MLP neurons of a small language model. Each row is named by its layer, matrix (up: input weights) and neuron, and shows model dimensions 64-255. Each number is 128 + 32 x the weight over its row's rms, rounded and kept within 0 to 255. Numbers have three digits each.
After each neuron's rows, "fires on" lists the tokens most often at its 100 highest values on Wikipedia text that the model never trained on.

L5.up874:147133102130143141116096141173098103100116153106119125136178132160196116107155107156118184102095127094121097127130085131103078166174181131088118167162120147144155162184120084175147167137114142123109120160137168128134129148128114148186057153168070102094125072133115093140176140122090073097167179169113106179113144132087102127149136128125160111081124109211083147084084138134161153133106124126153161139121119165092074049093108147086195159160108140097093138165128192161156128120152092156182145117082152026128167083117174064160091113137146172149155100176097127109108110138136081079
fires on: " |", ".", ").", "3."

L7.up779:096125120086122121149129199127036092133100099113146072096131095164114097151104079134092164127117122138180106101074113109130124105104128121155133129101178180098170134103158127201179142214110157159119105172105150123070142147180141158214176179113138112053114111034082113154126136117094081158185167137154140140126148170050144068159146172123139161130146065148112120100104082200147110129124149168078128143152170092177203175150090153116127143104077142135116116149132172143145158142109143140176068109116137098115116127149176142093116139211107117123164106089109158133117098145120115082
fires on: "ar", " S", "al", " surr", "ess", "an"

L7.up247:125118136167153143118071145150112110108124111113136152104141067154128070057110141147125121076116160108094058154063123098076077167143092084128111203143126095123170098097114115149144086088132145072119062193109056151107171184107118144107157157140139152124096132146145090096130109088128141129102126127136150127115138056130168143099138188133145149149156134163108187025119119140100146119116125157127076156109165086073137153139096155153134120168165114177155079141139153162192093183085086116106182148083125151190133159165164117133113100187126057141200149087135139145130108094159093157
fires on: "l", "on", "il", " El", "el"

L5.up728:152108082165146058162141123111115149174135197087199193145163117122077154087107145125087165149111199111085156148146084176068143151143133159124121112196131119114179114090179071149139110145125160112073080093102094094102146161157156145174146162189075163146095130141165112140150147102082115145134098139088178167147151123090180164130149121143136149145106149208114111103165136082121147087099148206126200129133073163166140102162105134123066130073104102148091105151142089142091145143122158155134183161137096089114104129100165088103197152130093165130105153069141095066097101114151122124
fires on: "f", "m", "ep", "th", "ear", "s"

L5.up469:130123105113188164118112146169157059109129165109100098115167170177161130122132141215154160151136087098155173153171105129111094122169156099052101129089157161143112056093066090194141166107124134118121115133096111133120060177160162122137057190123109092105071128072083116154110154091096124134100186094114129195143141177138124079159107127104123100106133130113141166064181098086110148139086078169145147165151117134106106129086116130079154134203174159167118125159068150147117118086145098152110104135130134081112180141177084171177112094114143172151155128146117152151119096173162136172
fires on: " |", ";", " 0", " 0;"

L6.up312:172135071131152122146104193179138091087100145085117104120138176171148138134123108158172096108172122134140118135143064053095038114194112136137097098139118144155159105123092160173176147170112194048110115177120141105098106177105139137175101183072124118081116113093130124163149131107098095177096140148127126175102123075074123114164131158111130093088173157120118131117222117127125162106080143188110130138162146150161061136122127104059113105148137151122151179146126132124103140096121130169137109133112167104110159153181179154115065150141167102159106112157149157122097129132122066075
fires on: " |"

L3.up657:093111091195151091111120175149107119088097112138114160155180170102118106076144071131135152111088098100108115112136107138176087099149093153151129177082117133137146079118181121131094175157111094137132082131113113128116179109146105107130144180113102113112139129145101125126153095136167118054088023131134073174119134167136112067061130181108118182132174126099116181126125129111065102208132132134159130109113178142107112101114086125154123092141150116063128108109096142104125120116126186058176105130116131171167104145082178116190126167055146124129188061128116073172154175157090079152
fires on: " \"", " \"S", " \"I", " det", " exp", " \"C"

L6.up835:124113104106195165130110147157150126086117085098140136186184146146094141079130137105113182170106164089126131106133077081114148175160156117058119164120126087119154082189098133105171147163187112097098127151117102088103139179207173167163097159134069193137140097065150125110079122087099121122152130112142125143126224169087120119089192125153110123124143101174104093088132175097086135111073136159123164140128126132121188127197163157073108093110136143112147100149131140126161116165120168079135206113168113125132131143096096141107166155151108162119132113112081072090156161153157118040
fires on: "ig", " of", "am", "anc"

L5.up364:133114140124117079170127148137117117061141149100128153149085155157131073124081148111134141097121107091158114152172126119163103128121170138063054188160157189144141125101100118188161142129170164164117145135110156115129245128141081126197121199173148123118124120176068100155131139172116092121133100065125116122154180133129098092138164119194181129074123082069154171117137080158135144114183116117082118099145115123151179164120214105137163125148149127161104131135049133118136110046146106153153092077120132094163122112111141118186106169145145110138123098124140144108089079128102058105
fires on: "\n", " and", " or", " |", ";", ","

L3.up504:109090107178139162175094132078119156098152125161107110116169162059130155176098089068152173138172068123092080151168148133130115080134127199139047075104149138094125123149113123088106179114115166147104134067137164138124179070166076074113159103216104113123096131086125071126121108138164139071098136154083131175187120101193109081127088176131132099062133122144128177111114104189136154129163129104146143135124176152152143143152139124106108132169114137142112124153135162152193133049142165108111104155119159153189150115174120096135150099167213188138124177117151146116080096124115094134
fires on: " m", " c", " ch", " fe", " ac", " g"

L7.up736:101116146092130144123124145133088108147104224101210140195136118119150190104121189087122117125132140091129108107126081088120121100183160130129114162118174089127211129163174123104172181120110201101105150119109115167128103116103063125146150150124107084086102184180100085141171118087177145124178162114103103132096137136113128123101179138131197149156146161118103147101157130156153132129161135106093083085146153168110119148133112165155149167153126118085046153139016096067115142103123127209148113105160125056210133162157146069121119161151174155148126092146141139168145117110136079145
fires on: "\n", "et", "s", "m", "my", "b"

L3.up88:101074135102136167102107155144137098081131082107091127046175115114075124108153108083172124103168116138101095129123134102124156088167071157095073090118208217132117082112151032127141157150154110118130152084145157112113058129223178220184127095120130113117148126125110098155068171100133129149122163136102139106133178152145115075158154169137140111107192161147145094094158116167100156112138146159107089126170134200128186174107100154141114117128135161125092101137120186089085169105102129178068114114107135103215100123137163093179121146116137157135109140117138159134069087141161135132
fires on: " s", " p", " (s", " sp", "osp", ".4"

L6.up152:073118127093162130149134156094117120177140111127138141077132145108160077145120185079143182113171174157175132075117088085146147126178146118094097219154133110132152149126207087172136126163102195124101104101114162123096164185147154210202103157145102073106110111129099098123129064127091098130117133132130137140165131107138223092146112141085136144113129170092127113085105048142137184129097090163107112161149127125145155148116141188105086181132128131132115136124150144128174140159153116134096151111131136054130132122104120180092121189123121154141143114117133114198160169121126182021
fires on: "ar", "s", "ap", "al", "av"

L6.up704:118128113127156209064085163111120115142151079141101082199069115134129084106118106133129132137145163093112140179111085074145086158133054112157123125122142142142106203082137130182150138120163075050119135207124255142136102126099146144102110135106160137113112109109128109113076173096133149113121177138079159145113112145124106120138131110090179105141141126125122187132156170135146155119179067116119085122103183099141179099092126134108090177179086134138131145153076115110142044102116091108148103101130189122136119128140085104151138096087166095116133194124120167140131074125112115142
fires on: " both", " all", ":", "ing", " of", "al"

L5.up424:141094113166130156118131145132103116169195120164148100152125133126115098066128098160160150104103115111147086177174132154166109145175152138133081150195130124166113101112137126099125145147106154103116164147088207170149190159105121124136091165084130109115113103182155120126157070085167073178201080139106121140130134135098129081129091185134097119126083145154112159163138089133113148123124083165127098115136115128151158169143111156127133169193143134133089126131115123152149134094156120080162097028103151126118125145150129084162041210085153117050184201158210163089132142104058173100
fires on: " 198", "\"", "7", "8", " per"

L7.up429:125138117140162174166114186154108063110157104107115119134082145119126098102117133134093153135116138118193095153091101110111091139203127149114125127127142102198130146114069098143118177088157132146126210140114165135122134129073084174143065100152119157089072087111112130176145152064132172109121141120080166138108134137084119102170094132107083041097184098185081147131202083172155158134076160137072159132127073116123126138121158156118117125164115144125123178156119102092124082136102110149156130089099102088162125130149100142123101039144158218144158150140064112142083115124126075147
fires on: " |", " from", "\n", " between", " of", " 200"

L6.up1001:089124144149144063179134131117152116152098129119118108091147174157114175114095164146101153127151109112169192093123089118125116132123093115085108177113109117158135119118062105131146101161150104119097082115111085124085126183134106072146118131156105118122090135211126087124213101112106082157122138099114124178162127195141144104100127092165145166124100132091155184100169132117096186160108156116096059110184138128147110107046159120112181109166101102059107191142168178135151147139139109147205112135129121094108115158204088139145131207106133142175104200111143111074071130087087113107
fires on: "h", "w", "v", " released", "ed"

L5.up379:120090094171152092108094158074075128112156114087160150139079113091119122109129102151134121122144090168105191131096106108100126153194096156123075166188120184152223120097124125152104124149087160101102117175165141138115161143111143134088081118085105127089142079115163071133139087122155125157089148136094076135119148150104138100167119103136116131160131140206128155147139120138155146107121107167106184207104125167101156070091143190147081105097131177177109159123181106131137091151165146132081181131097174082127170167129129092129109074143125089129130124139147111159120116159175139127
fires on: " M", " W", " L"

L3.up974:059139101148136128109120155158162125128116100134124139165101148113154095114157174143098131146207163127152113141128139110157109095151121131210092150173138136093126076112115112163078159072095070067155180154116142142096173163106071092200080166119116115084078080207115125134130167136132093128081140138094099142150126083126128166116160160181069111103122107112106196082147165183101179133118092177094121160147106145083094128149071143126169110151143127141175106123128096157145192141129157059120105168109082145157129123061143193184140082114139137126161122155128065101132098153155075138
fires on: " be", " of", " follow", " cop", "now"

L5.up446:124124128122124139074071101135124134069115110119128118145147114048138136133185156151113110130120136086196066082147112123117112151129140166185125072180203096149136120136160041115124168127148119182092123171035133205126123104132146168164079110141138109080103131106141142160130102059201098147143053118089124123126182138114098079108176155137108122155170101128089111138155151109133161164081126077143129143138114145151218120159142168142144135126102150196088084156145063119169126133161145142121146164116126109137083117183173115093102096096175180161154075047134059115102096181167158167
fires on: " (", " (2", "–", "{", "(", "for"

L7.up378:150115079165133126118096149131180147097118168156176117116139101109130070102101166215137157142159131090093137160120084057146048146112152144116091129187149134152135069090158146116143106137186134144110132145086108084109164128134176188215102079156153153136156133091105109155130074123109168126134096116094143092139124155081132149128115147223079095143157049129142144088108104132116135077129142138150176111134102106118077129099164095119150064099131088123119124152113132055151122146163155185097172125086108099164151202124145132181144160111190152123111167118124066075114205148155133102
fires on: "am", " Am", " New", "ym", " of", " am"

L6.up622:081088081170158075112108153145131120102058140141133076056131167139211125133182135103188112165147145142114090124115134144053082069131144117108129096108161148151155115084143117181146153148091108087111134105110112075092182160156087107179115148115111141109129087129098071131153100029148115103145171143073128155156153123072149112152148157117176126100115103126150178164117127138151177086119113111147188123122128085144141125099161171083142151133115143080093134151109177119104171090138170201127163115123176115097091150124159108110069127097155170162169100170158186073114127147124057147
fires on: " s", "7", " de", "6", "0", " r"

L7.up792:143110086158130153112090133061116157139142110095154115196155116180076155088133134202147120129101144139095094103134101092184050214144091142109067115153116109132152143134078106091131127074085164148115186129128082162135159200079120105105080160096098127121154129111108110127183111121158112176062163120087109125094096169087110091112135103126133146160069161135123164112155101138113157098175088126137102113138125095152144115115111043144149124171146117106145157164075176128112136106141107171155106125103229144137135135142154124161155117121127178093156125091132076102067123164174095155
fires on: "u", "\n", "v", "ur", "r", "-"

L6.up907:153115122090109176133165178098104151110178184107133111132125140115131123056167097069161081091101117036138059103112139143126156106096109141149082090110109080101115149122145101128076108126156141094100122101135146187103136099084127193142074140112154107102139079051163117137152150128097135180148101125139142107174175162119104147083100092103183147106154178136109083109146141182126152154104145141159104168121088103161168111165067121116111150092099118125096122174178096169127136093121111160144136151131177119169100111161121064068136175096155113202097215153155116184100121107130092088
fires on: " dep", " No.", "ts", " Dep", " September"

L3.up651:148128119176127108124117184182137154139035095133118069100158140109170113109079171166080113152123132129135101138103157044077113129069125138152145143127147190101165142111129053223102161136146123131113085122081156104115156191147113147175117141158124073100131077137181049148096118098131120138122173079117142143158150153071155148152142143098166157142197120134103154090174133160115120160077139177123141148134133149174097139121140153146119127146065113119122092128146089154103116166122158084186122114133098132154141152115131106085114184130181118099170115078146178081145061118138119091
fires on: "al", " well", "ad", "ar", " high", " Ear"

L7.up412:083119124169165145111093118122114141164091127037133154131083158089122100146141110163181110115128106142107148169157114141068151142173112120121129187119165112104143093067139112155159146084141118067125140164174080116103118148171086120106163150088096118134097103197133039145163142147102095143086183090115107163092136137111140155120073171183121116160151080145142116101120122135133106086104110173140128150115093056141142143179145159147109079104143131135139203141109167114164098173152133072103197093094159117161161142132142127162102106137099159120190187077131107138132027154166126114
fires on: "il", "l", "if", " cr", "ib"

L7.up74:110163111102149127184139141080116166141098160144153145184115121081109128105146207164085103142193130107193158125174146110084128068144096190110104150093117110142127139083131082158094169124086116178098146127093145130079163115157155079155103130146094127119090170201140103122164118173094153096084160120109128183173136085148088122088128163153101153085163116096154166132214093154129148096177111117044117075154129078080129129147158150068191154139102058133084140151121120147138083137164148063170135094116154112094129200155112117140129154127132093181124131122187089068127087114108168139
fires on: "em", " −", "re", " rem", "iam"

L6.up836:086146167123139164141071147179116113110093148157101090124076079119136144140102151084110120080128120099200087118119125135121132154114081130066159168124170148152123095142111105127147179155134134157126125096122092169114140188159170182089150136131083145125106089111138088119080177111202112169181110151085144151107102112120121092137198196083147104107112119072137167099146157132121172128138087076092109095154111099097172139117141159091186087143143145100154172147128164147105136084105082096087145108151180134073136222154123082159118133139104114069127113198105208061128181143086107098
fires on: "'s", "e,", ",", "ed", " is", "ing,"

L7.up192:091084136134147118173119124158111036126114097167166113173096105127107133075127160154121169096126130134156073097124148087109108118174118083060149180138163126125146114105204123139182163129117127128128073099052099154069122126131083175160133185144154084114138131140117116120209117119122124147143149111113095150113161121126185064117130212198139129118110052110148163130081141094112140140125102150124115151180136133110148121103128173100103166155080117144117074151159108133086187159183142122143164123075152101179085152113162145133158097126161170144157050166108127089122136154135123054
fires on: "an", "a", "y", "ar", "8"

L7.up961:146125120108151103172113099120129160075084140088096098203106081189146099113125148145078152124142109112125111117147088111124071106161125128114093138146163107127106159134119116142197132123116099085125162161095132117121155199137113164171072111152105092120137095077176113094097115132119131129128157181126117080154148121164158127106178105157166128211145069107138180076176099093133183086132134136143159095135142165162175149134210107096188134146104105179113120147112143078106092097124105119112086126130163150195155106120118130175107171091183156082105142126092172141146165181130195134
fires on: " of", " more", "am", "ic"

L7.up538:085055155077127147117082163186098139099086094110098134110102130154118129167123218120098140143147167114073136113122121098143177129144097151112127164146184207114210090101191117168140145111151169085093113167090105084103111130143070150167052116094140165139062111107101100108104118085134146145081177138138133134133120162114171069097110133109071179119136092118096162078168135097101101120149124138147124122134152085145109123145136167119144139143165149179127112146079182115143139180132141092129091130127163133173121225143194121097159092130103128128180111089069121105123150136157113053
fires on: "ar", "ad", "ep", "an", "as", "'"

L5.up696:138127105118143142159109117154132169125117129105127135139117130170108102133123095178173093091098185075103133145093132112128125173175097124106113230174130141141195169100107094120174159127121182122110146145087179160102178126116147109135116087066110118132140125103116104156147155115098102162140214120111072165096142093101126116086172127187193150071153148120123133055145155124101117112145134142130142120172165095112115118108126109096139147144062114125124136179085211107142113110114100144137114109123110083173138062136199081170111085127127124102179156122122130124157071118145078072
fires on: " and", ".", "5.", ".\""

L5.up88:182100091110123096160154145134127118151165177128189069121114082196186137047147125158127144087111164100110119121173110138136182169095174119064058116081133126119120067129117138180129130126151128125130150065081145136124126155216066132113167141182112126115163079178174096157164163125055076093042162183139159163143161177114120167116151105165086111107109091147122140137163076087102145119111124114107159148160130117116121142183115125110091117118162109094062115143153098103157134118137079121148132148113126119157170189071136129126120086104132149167211115146106130157139124080077159151
fires on: "i", " would", "ym", " Arm", " ar", " could"

L5.up295:169115099125190139151118142117142159078201100132135157106130112145125080093117166199125138115087119191080123133155069125103122125129170175058146145111150086156127079123106112142167128114121125128123153165094073190150177099081111157138111095087102118121048060190105087134137105056079106114154126139113111135147186116110109123152137096180171089137104124115125181125089115117116138161089098056166078108133109075148168077153104195164117154107142116205121154135139065145193106161136173161099197102089153118123149170172119105121139097148110118099214146139077111084122080154135131119
fires on: "oy", ",", "ak", " school", "ij"

L3.up815:116105121198152106125103159038140146120130157065094164135105123086129063121148151102169148138124112147110135136144130112155141186204079173143118151176183173138150138130140111101109142172068158099080168140173124151126122115137141128145107152108085127090196148142118089133121087094125111081045132126110130126121130149135057128122105085133156101157190131150167128126166076152107136095097111090100165205134127179099196078106105202146094144055119149143110179124175115085144090156122138137120092109143120136155157138131147118120123096172121064078134219155138107141103118139186154142
fires on: " M", " L", " St", " S", " C", " B"

L7.up199:098129106078130120163086112086124170115052152133111170187092071108159114147128142176117141145135157183163093192152123109164112167120099153093127148134134173138149093176097133159155095151097122108117151147168165178143101106129154102096157174145132161129080117131144112054140138092108102152081162124055099096119161109160140159118136084165175101081111160191138169111109119170073158138182147082097185151117072158133146142166068155098096133127077158135124170169086155132183081158149170140106111137106125072161116136198193087122148152184134114127116105148110072119159095117125136118
fires on: ",", " that", "e,", "\",", "s,"

L5.up930:133087112064150133092100154147176061085099113175133106075161138119120121163106110153187135079162148117176143135188052053144064102188152115158134104075152098195139132151118114099117168108164156131106080176096110119128144142124147167179088148149125093056126082077101117171125118073127152097155094082100154149147081106132116092149152152064066092113155132060121148145168086105122204153105084121088154161169175127130131078068141177159135148185152154146125135140167124115115139133151049147104142085103107149111182148096137139126109108121146184132137089154107105167102107188116123146
fires on: " |", ";"

L7.up258:148137112142159175169114174140120091141228073051122153099083133102103088122168114094155102090124141146072093155123116129135117150118055089087111169112124109125148110164149158165156154076130122126123177184094180158124154115098092180124137101027103094123084145128153098083089175064147125143169167147124083142165127096144175131186116126100153125149163129101082128148127164146101106097090123129121100137149113172110161173093158176154106195163160129183141179147117151141111161115178168086110129115085211141184107151117109111165128149111140073113124120097059082134152110137133156128
fires on: "ing", "al", "oc", "olog", "ous", "ic"

L9.up764:095139146114134124162111131121123207079113133052119105161153117120143099123139170141127151146176136152189048198134102100137124137114157080102125178147140167115128095084133150122103148113141120133137129097103178152085136140124098194071135130144057056127075071128088089110096138086109135122135175208087154138093156158125165131131138143125165103089122096059137151139118163126129103057138141149111095150168058107128126131148106156151117132176145150108073150157098179029109129160122166157101128080120186135143112167157171091166106103169156137189109099140087200077087127136067088067
fires on: ",", "ing,", " det", "e,", "y,"

L5.up589:109085094134109063120101122102125125155139127139202101123128168108096161118176148119180096114122143118134170094096140116082094148106154046121142110166115112166150217093114083115055101117190131142097102102119124097117164105121134134101104076147111132144115093155077161126159149106089130118140099175115145185152161071123191117111152172124113112089136128177080138156145174152143150126113132157171209117113128157141093139150139155146093158179117131123137124141146082136150145157137092150138188214095090090101170117067153058106159181054159157137090118171170150111139147109124184117
fires on: "th", "m", "2", "st", "rd", "3"

L5.up565:060133108117147126169107169166066067087128120128114155121097159118168102079106095111100154133079151099152068096162079087085118156117136143089087142096117105154120129179097075212106177151113121135114123154137074077109117143087093143168105159112122128151078104116118140121139195149175093199097151182155192174100161118151128116135161138160108091077093106111105163109165082140155151090180156076097118126148127094130179121081170132123151089178133131161115136141117151080147093088114121153127129107066160110173168150087087124127162139169183159101121146156094120078109113111094092135
fires on: "\n", "'s", " (199"

L3.up801:124143135138183167114102135119119128109177212120125133131098109148144133170186118134094155147100153103127149115150060091155104180140102214094113186182133085156139089120172133136083126155140119109127128145130181125135087170140108128098098142074128141125111133099192127082105159039128119147147122158058103114141125115173093165125178218176134120084147133077082127147110128101141133091159116146134097130115100137175137110121055130148156153138145116158116141149061133054122066146132148155119113085078145145099128147150169090171148145156200107055186138140146148069094144124141161122
fires on: ",", ";", "s,", "4,", "e,", ":"

L6.up874:080081149109179138145102133111095090125082208134182128024124125143199115111128137138194116153149154092174083151098143094144178140169109073132122155094154156093126095157095082173149116161113098145117163094111116089101192123193139162139147077113126143104153105131191103095145130120133107182107164117101143127137185124084170114137179145130156134081136121178075130130142128150139166134139169090105138091140108126136185147103182154068125112161153129085120107149146132169114166127111128196172119067128138077082093133104133137085142183160071181180168139147131136062188126161100074053
fires on: "es", "7", "6", "9", "8", "0"

L9.up483:147134076141180135112128123038104150128118183165160124117133122148100120157206114114156117107115163124093131115156143122166126129141123134061099142172139140112113156081116108167160167115142102098114147101106190155131169118104146098087106139114119067164123143140184083063167156107085087129107204160051096163155138132140143184146195138114130134118100147188111108147073163154149128088163145154114143133088029106150168167168188126127109071154107166160148130147065157121176148227147149088078164126111162099101096155140180139140131115159139125107154165142106111080146125160132130143
fires on: ",", " 1,", "s,", " However,", "ing,", "6,"

L7.up540:152111105114125178121161175148103132123142128116211130127162141094141115112141194121141120050094085137150123102117103060129070120156109100101118160145155166182123139132166136105096114138131092103116169175110103161100140118086118147142119084103138133144120167151168086175083131094075143131130156116148145084079186180076126139125124132127099083108170115132068129165177141169098081057160130069072159153127022141122139179052106111155104152111146125136127142141127166182088109205135110131119142116126140162102114133163223105216092146104137144094118071092130127134086162089161148099
fires on: "os", "ric", " in", "og", "ost", "ub"

L6.up821:131107115076116105135129162170111092087046083087144103143091169131156153153123124128066109129043118154172164122139103097120084108084092112061139132148138139200134091142180147105169126129147116154122129140087131175159174119093088128099076190083159133119104118121101131153110107154177162178094179153143129124059145178136158160134110156114177111130117102091110157098120166097126134131181121111117074141110116110103148119083195126108111126120152154198123179146128131132185107101139091129113175082141161107143148107164106132209086196096141187095130105127143097115091178099134199201
fires on: " by", " in", "a", "os", "s", "ly"

L5.up572:105096117171165155125115128075143135109152130117160106179107049161094139190130160179122110116103160159087126136169044111096132069120174124080142177169153142153168107110121132092135118121078131116116114128069154149133142118116100129178177147093120109101115099107126134111089116084159109131155111161127077119132137161126113120115107156124162088117147109105193124083150153094062131158116168050142096115142097081147112126068109170139196164151164114147149195139112105088157100119154108209148137109144123167137096186153168151127121075156115102081119168113073105142170121111188118148
fires on: " G", " T", " H"

L6.up73:142139113086144167132128152076080068096106126136116159126121099115171111107101126119065168114044120111129109104097158133110046110135117122101070104114167076130119111202143120081107173101156125104122163183121172129116117063058126167140112148177148139124101114132131100143106204102123146119070070124125145156129177160087114148132122126127104093105110122173066203081122085183111143139142175088135104107139109136134132100134189119143138111150097128138140144158175203147133071180113096135141109095121159160187149130152109117167138083186139133109068118125170142120095103115139148132
fires on: " of", "\n", " and"

L7.up769:095131143111160162140103120067090107166121101149183129144165171155067122140133170150069112147144170066164181110236083113163094153128122115119117139188150121112095092116141118107112113065115118138113158136099124171133109114174119118193130125141091125139131126165104113111139168146094129077136113123102104169147103103153139100084108199145106125130122126130096109064171095111139137113141192202109133149137090119117178134163180144092124143132080112147116163145087109095138120205169106100118103133110133097128119162146190136163171085119171140214214110127146124088100198167134119120
fires on: "et", "re", "em", "ut", "ough", "f"

L6.up418:088087138165173080155097160109064109089125110112124146150108123068167120100163082075114087145150141164140068121140088137116095115215132167126093151132175159171152112156140129143146185135111127146109090190109119154114134116120183138130091082130096150100088137133176116146144088103197112158059093133102114152089155121175138077133165177106124093148156076104157114061136087141172101133140097111064120163144151106107103068130166141124115096186121148179080102129119074126104055115144139109128175130100150089103191184121139155142127117120158226138157112080102100125108151157153128114
fires on: " the", " (", " (R", "(", " (H", " (0"

L7.up846:134119146128130208112114125133047134118119079119132118134142153183183149158093132123096133119088161113150135182151103108122101188122145159163082139083112082140132115124138117116134090125093137153127156147159156161151106109112131117155123178087111046137106049076062105125108248116054086164100152090079097152104136087119128115114180152128167139044144160176163128066169121117128140114159166155116154116096152152097133099148090144098151168136094129110116162156124144133143107145111161122167115091056144146124105176112157139184117054122186145153155142139084118141163108106181145142
fires on: ")", "\"", "."

L9.up20:112094115184127123103114161098137116090113051111167100134102085201153147131119150149124161101137105127130139164142156137089127184152151127102072130180183154170097164131096094141173108160140121129133128167161200185138162098143181091119100162103117047142135148203155093191100085059128131170106149124069091139176124182091115086200124128093138106084123108149123068148107063131137090122093127155101137138142184124138194154139084147114109116162048124107153123152148100165117120136125146092106155122041176118091142110132083084144091110147149186059123160149121114139114138131079135148
fires on: "\"", "\",", " /"

L3.up389:107107097170136108145114134199133156159109116182096127154170151099089079099147118148157121142132161179141063133140107100171113126165151126120128167117113168180138070114131164122026141168113131115157172122112130080119143117140111082128139126119158097112162134135089088123140127132147130103073032078113078128110174145131095090149193157171128174108115109132124210082069138177115134207133144071097164121130154172098147109143146113112160120185110102147156111140125110134147119120114130113117111176119089187108087134070164122139102073169139182184207121100124135140100143154166068159
fires on: " \"", " \"W", " \"L", " Way", " \"S"

L5.up936:116110124091152166140133119169158076115131129161139098121181164150151134154152137115182144083127098125157091160167102113110100098150101139136111135054202140221166110086110096128126133139134122112111138143102110120075121144119180146132077171153139109142081040118141121183066134059143165117163137116103146197135115116097129122119116173099081062070179126099105143088211086098091144136089151156148144169222112138142093116119159166094079104178125108119130168155154082185103127109118074183121115124133118116129174148152164176171073159122133145135131143166080119208133138113163073071
fires on: " |", ";", "unning"

L7.up303:099093160103088099122138123136109122162124094145152113121113112074183144085136141147135172093115144119067143128146108103176167142184072137130126186150172138199180148149135127156122135126117115061101153115082133159100138170120098121159066185133097136095171105201065149155137171111094095089101126149146116115084152154126125060117138089109165132135093113126108130136140136146113178118131096156110066137119114101114142113126103172143144167141121164100111133150124096098041062156147058158079169092125158066173121151114105129069139092098153121076156126155142173106153184180199111122
fires on: "est", "em", "ce", "ed", "ers", "v"

L3.up406:050100135111144138092080132096092103123127109126065095161098161135141126174120105173131155117151115129145129119162113139120068172208121114084065132200135108175161179143153127118136110129066129070095121120157184220145111138162155176158160144076105096110148163104100088159115146141152119182156113158075102125129100118175173125150160167120140105121100130133149117144098132163162133080178115120136131168154164138103064148152131132115116132117115145134099167146138074152140075104113171092104153084095165160136151123135169109129112128131199156070091109215097182125053112148091182204
fires on: "\"", " st", " \"", " fe", " l"

L7.up895:150128095215165119112059159156090117108147073060127095096054156125151094139154163126127139137151104111129128131140069136130096103195093115060081123152147148108149119069134140136156129079144134109147140196111160111121194153111062128139139112155144145072199090131130104121126081151144165161114173081096143132146187120119101135197139144173118114150136117163115120102105088170139118089117120103060142189102125153128138092086142117117087109125114176102081142148076078118152144101165113155157184091086184131137218136127114153182084063142147157129106139091134135163081121186136119065
fires on: " of", " New", " National", " |"

L6.up453:151148123094150167136151170132120041087103126127119141141136194163147095091102142151102115119077120110169193135144116134107066137161167097145096091092144095223161129148163129134120131161136141134108133175104157112120106138089163147122048176163139092076044116121110136144104149092210100120150143171137120169094122149132111111170091157128094047120101165084120093094177091108130170107097131149121180140164115133125074089093126085147143113135181114141104171162119151152146151154135082180178134093102111068069155077083113142165108139147126144089130095141129100131130109101111059151
fires on: " |"

L3.up761:115105103139172119078110127152094106142123097148072133127105153122118131186143082151202127157113088129058104125116088129097133128204172142154063146156131166114155107133114118110135177125092186114078150135182131059111139099077150115186109161162128127108166111085125057114123103100088137102145099100098093189154161192152102082108108148124096075142138133153125114123149131148144144122097128149155117134133087149124108180085097188157067089126077125214120105136114157156193106168140164092112184088131147118198123118096114066205133133126173174087131158120155133117102109113169128178
fires on: " C", " c", " g", " of", " Gr", " Br"